From a checkpoint of a small transformer trained on Wikipedia: 8 layers, 11M parameters.
MLP neurons of a small language model. Each row is named by its layer, matrix (down: output weights) and neuron, and shows model dimensions 32-223. Each number is 500 + 25 x the weight over its row's rms, rounded and kept within 0 to 999. Numbers have three digits each.
Before each neuron's rows, "fires before" lists the tokens most often just after its 100 highest values on Wikipedia text that the model never trained on. A number after a token or word is its count.

fires before: "| " 48, ". " 12, ": " 8, "\"" 6, "|" 4
L3.down778:461500473496504509499447497485496492453489503521475512493473454488553492496509514471488499493522519518530515493480574501549502516448509498508543494533514509507502490540501463539521542507468502483504539490521485502554544516515490526463488523519505479453512471501526529506476517544494514485462504507531477475488507478497481501502468504505480551477577501501474523479534488495480523498479543469514486457474494521495514517468526550462497503509492534492537460493527520514490522518483505480459529494535475471505523521495492483500459504523520481464448501532497509479486454497450517485

fires before: ", " 24, ". " 20, "ing " 5, ".\" " 4
L3.down915:498486529505499490511523523501544529475494541525496525500512507471519501489516497484531490477489521483530531485459492481517464465527497446525446514464483490487533557526447490510514491502485483504513507496527473494511547503503484494499511464481533476566501531481515496498473522502496499540474497503498494548512468485484516522486507468493570488461494510474474516523518514475529473493518502528504514497533515491487458483471572546511453512495499514504539460516505494504482452511510525515500486494538466472474493462518489527511457515522530538496520473470500503514524487464538499515

fires before: ", " 28, ". " 9, "\" " 8, "'" 5
L3.down851:505495522485549467502520458480504485491542526498476534530474513500477505508491542440484482516484474540468510525522495480495520502494522515484526485479505457490506487503460498488503514494516515496490528515512536436481513496508474489512519531531503505588542479506528517502507497496455525483476479563496483489513563489489527506491475491492482415494494484515536502475523499486518507483469470461481493500485493503461511491546481460469488505493464473498516506464488469484457484509454509465538535507516511503492459521484516517497504481509548509506545513499503550473494527519479488548

fires before: "8" 16, "4" 12, "7" 11, "3" 9, "5" 7, "9" 6
L3.down542:495492490533514446522549516472509521497458515441531504524486498513453467522463473522511498449474477460501529478479476471484499503528512499532522486512514482501536488493482513458470468539461508490462534496501474503500537477484501503517521497458530516539469476502493464476499460526475521487487464503509500516499520478504507464548519499494487483490522499549453496553505525498448529512536456532523491512489481495508535496487472520485472524487503525534501552496545553508525492476527506535489534510485495510483505492488475504521487518517506516496501553491496491537488444492521458541

fires before: "th " 21, "s" 15, "century" 10, "s " 7, ", " 6, "\n" 4
L3.down689:487471499500469509516506516499537464507505473495502493506510492527492509473486573468472486499477494476494527480464500535495507509504506462481486504514520500443490504472485492522548529508471501482542546487496496478499502505534498531547468473490466472494464503528485555501491507501506502526506497506475526526498526516444498484491523477475583504508498464519527507510538490476551521509419454505481482482538531496496532495530483461515512506525506479478526516476509565502469499501496505517520495462457518470507467496501490527516506467468539516523523426476475539533501443511515502528

fires before: "of " 37, "in " 8, "was " 5
L3.down809:502486485474451507455507557489496495500510523532508508494500539500484514487489467518509479489490462501486497539499492448515489517503458501532479490515494527506508488505499485478478502496467530467522533453517539492476483479464508506455497522498504491508507496471505466543501465513496460520536512531495549529528475486453551542496464491528499542516514502512520490481494500481515498511484525519455497510456495528509494498529451502457538454537471470450506460524492505517477531506499471501502524449514513497514516491507500488484500529527493517477543488531509515454480513530480499459

fires before: "| " 28, ", " 20, ". " 12, "–" 7, ": " 7, ")" 4
L3.down563:471501505544494483505510527546463475470450513513484550517505487420510544525483484519495507502437507499495499478520535496527492474473455501508527531524461474500524470487494474493475475474512536518483490485511476493483534472492492534468513496485539450528516491519506488552516512559508497484533538439502479535461473503516540492509510480473464484514514468476506535509482500499497477546516518471491530477462505531535485488447510465540552501533467474520509484506485503506505495539470512502517478516491483529514491482515510444498486495473505508469485480503488523501494503499480504554

fires before: "of " 31, "201" 16, "the " 6, "202" 5, "200" 4
L3.down422:487492472494502449501499483535445529530520485473539463523492550542520522463520539491502479512543493554505491540495498473531489511478526549499509525507500488541511484533500463513498465531517490494504488502476502515493532497499477513512493486510486470514491511461517486504492463514474503520492506514513471433525507459546554452507501520518471484538507495486499498501478476490475480536540526496481496489474507537491479438484476502542526505501516520461497503477535525497511506513476516492477503518489506528571540493513505487480514494516505471477475477509510536508474504491528558462

fires before: "', " 36, "'" 22, "-" 14, "' " 6
L3.down666:560491487523509480473525529474499526488483534467513490505504489521496450527473519489487487488477498511518519488497489509507486546498489486478486469470509510489509551506520506558505491518501495435515474502515512489480455532490509496506510509522525550513484519500514500447442548488477504462469491516493509504520536512468507536499522545477524443497488507491483505464509437485492520488535523502481492503493501503467505498498494525507492479456503565437495506509496550477511457540497476470492496525508475547486518501505513544512515513479538509434466569523556482509546492498491494493

fires before: "| " 36, "," 11, "|" 8
L3.down214:546482506503453501511506519535519496478524521499477494496488491496520501514530529468512466495484510526489497502503464519485511526527474503498517507463547461471524442500489524552498492485500500476525475489528485481526513512479522545492487468499484528524488534504541494502462540535500474499495511481470451463464515460509514519495522474517472583509532519492517527523495536539542484510485485474529472517487529509498443505491532501470583504493551477489503496485491443515518502521489481517522523469514476513455513423511486494541493476514515486471459508499487502467480496531529508498

fires before: "s " 57, ", " 7, ". " 7, "." 4
L3.down693:494519523470460487506492525476544457518504484525488491498519501503518542496505490492530546477509481481476489500479480517528502463473501520480462537509527469501514477490467464500507481484475505471513475484491520505509478498472527489547511413463466534480509490498596521466504498483509469465537492513496525502447496501524510448526508519488497497529520506493472504520478553493507490521463467539473514476481530543513512466520518470559510519551534449477504529486459470485511537471486514544455501497502491506473509515477491515489530538525495494510510549507565508512513489496514473495

fires before: "| " 42, ": " 16, ", " 9, "–" 7, "\n" 5, ")" 4
L3.down355:484531498509488476488486540475537478495515504505501461515498514467481508482537521503477512534515473522508511491466488496512504522486508502551487539477487512497506476508515504482494497505523498516506496499491508478512463541509502529482518509505518529501477524486508495519470511488527492518491509515481493532475489497468489506461502494498483556433506434467530522511507495501491529525472558477467483483546526471492500476471494482441543474510494533441480522506491518466530481521547488497481506518565488513491517468539540480501431510497458514533491462521512504487485517485521507479

fires before: "of " 32, "by " 11, "in " 11, "to " 6, "on " 5
L3.down683:538490525496487505471468485482487481470462491515511489511486478493504532499517477425470511487508520512550487513499514468550471496530507492458505501540506453496454496479496499490527495523485525517526495480537498506543476459452519489514477506490482470494509493524524503484467486511474471474495524534513548513488514489494528495535473510518491525490493538463517480529478502482456495489524462454551530494493503468485516465469492556534466508548500512497533482502523505486508455482495529547511481501483491505544514480484512515508537494538431479532469513532475517483519498485496502488

fires before: "–" 35, "to " 17, "and " 7, "– " 7, "| " 6
L3.down33:515492520506513545451498473509509495467528517501507457503510463453465504503502470525427502518487536535503510513454516539481518502519495503484498516474502489496492522482472516491489419526484453507470485476506542541473464509520499526547438464495494480493491466500466482512520496514520487495526512457497466507496525538483469503511492503508556493508510480506456523481530514487488468516530541539521467487493529476525479485497481510500478517487522530503481507486516479539502504473516511479504478471522494457500448482483528508505545564535490478544529498482475479503515465454471533520

fires before: "| " 43, "|---|---|---|" 11, "been " 9, "be " 5
L3.down1091:534474502489530517472530490518457546535506513459510549510512517516507487476489542488461450474471507505482454530460506485463496477492506483452517483496468484499522537518473473510511508490555506502476525484534521473467517535549477490532495457491520488465516494498495459500532446504452533518530537524467500476528531512500502457513556509546489544534487525522513457491493513485471484526490502507489500464508517527517481511460482511536515511484504492518524522505534491464519458469482469454516461520585514477504492513499532464531520472459509519493474465501512483516472517476472483488

fires before: "| " 35, "of " 14, "to " 7
L3.down967:484474463468489478489476493477497487484514517544509488483512491452521462510499491504534512503538466515481482521526497498491536501497488494485444487466475481518505502478528545575526542498502542507513482510521519476543491489550486512493477492492504506494492478476543517536500496556527470495459475532525478548464474553494539492498544481497506526557498485513487508510496480497486528480472472527491496535519523470453522486520458484534465469511520538490483477479514542492498553529485493501496528481486539504454461469522526512509482522481492499517501497527523530490504506513462507512

fires before: ", " 53, "the " 5, "| " 5
L3.down1093:482465501519447530486490469524473486498469476488528514537501520565501529497529492461520518517463503484519443467514507519460476494517489479464448466503444486501489489497521478547482504506506485530494526479527481457519520479545518489521497485492512496485474493515438501531487478496510488483508482475502483485505556498504520545519533496490468526493526544487530497506486519522534494505497548484494514489477526487492480540494507489490510510523477478522533445497512531487512481491527482506509472517510537466479466507541476530496491445530534517511490521431532533495457502544490494492

fires before: "| " 27, "– " 12, ": " 9, "46" 4, "model " 4
L3.down824:469494472485491503510505506513517495478468466464530489491489500517486523482496505483501489522497496469508465433507480446510505512476506560503506488537549493486510509485503475559505506550546496518474489487512478527503507476526474492541483490564523498503492492553544502509505491481520531434513516522490507471462517504554472509548478505506491508482495510533522537478538511511527456456542458535526510488501493491477445551459555501470507513500514534503479494477515538479518509515513533461488491513526500529488502516499499514509461513474516471505492491493505488500483464471482487488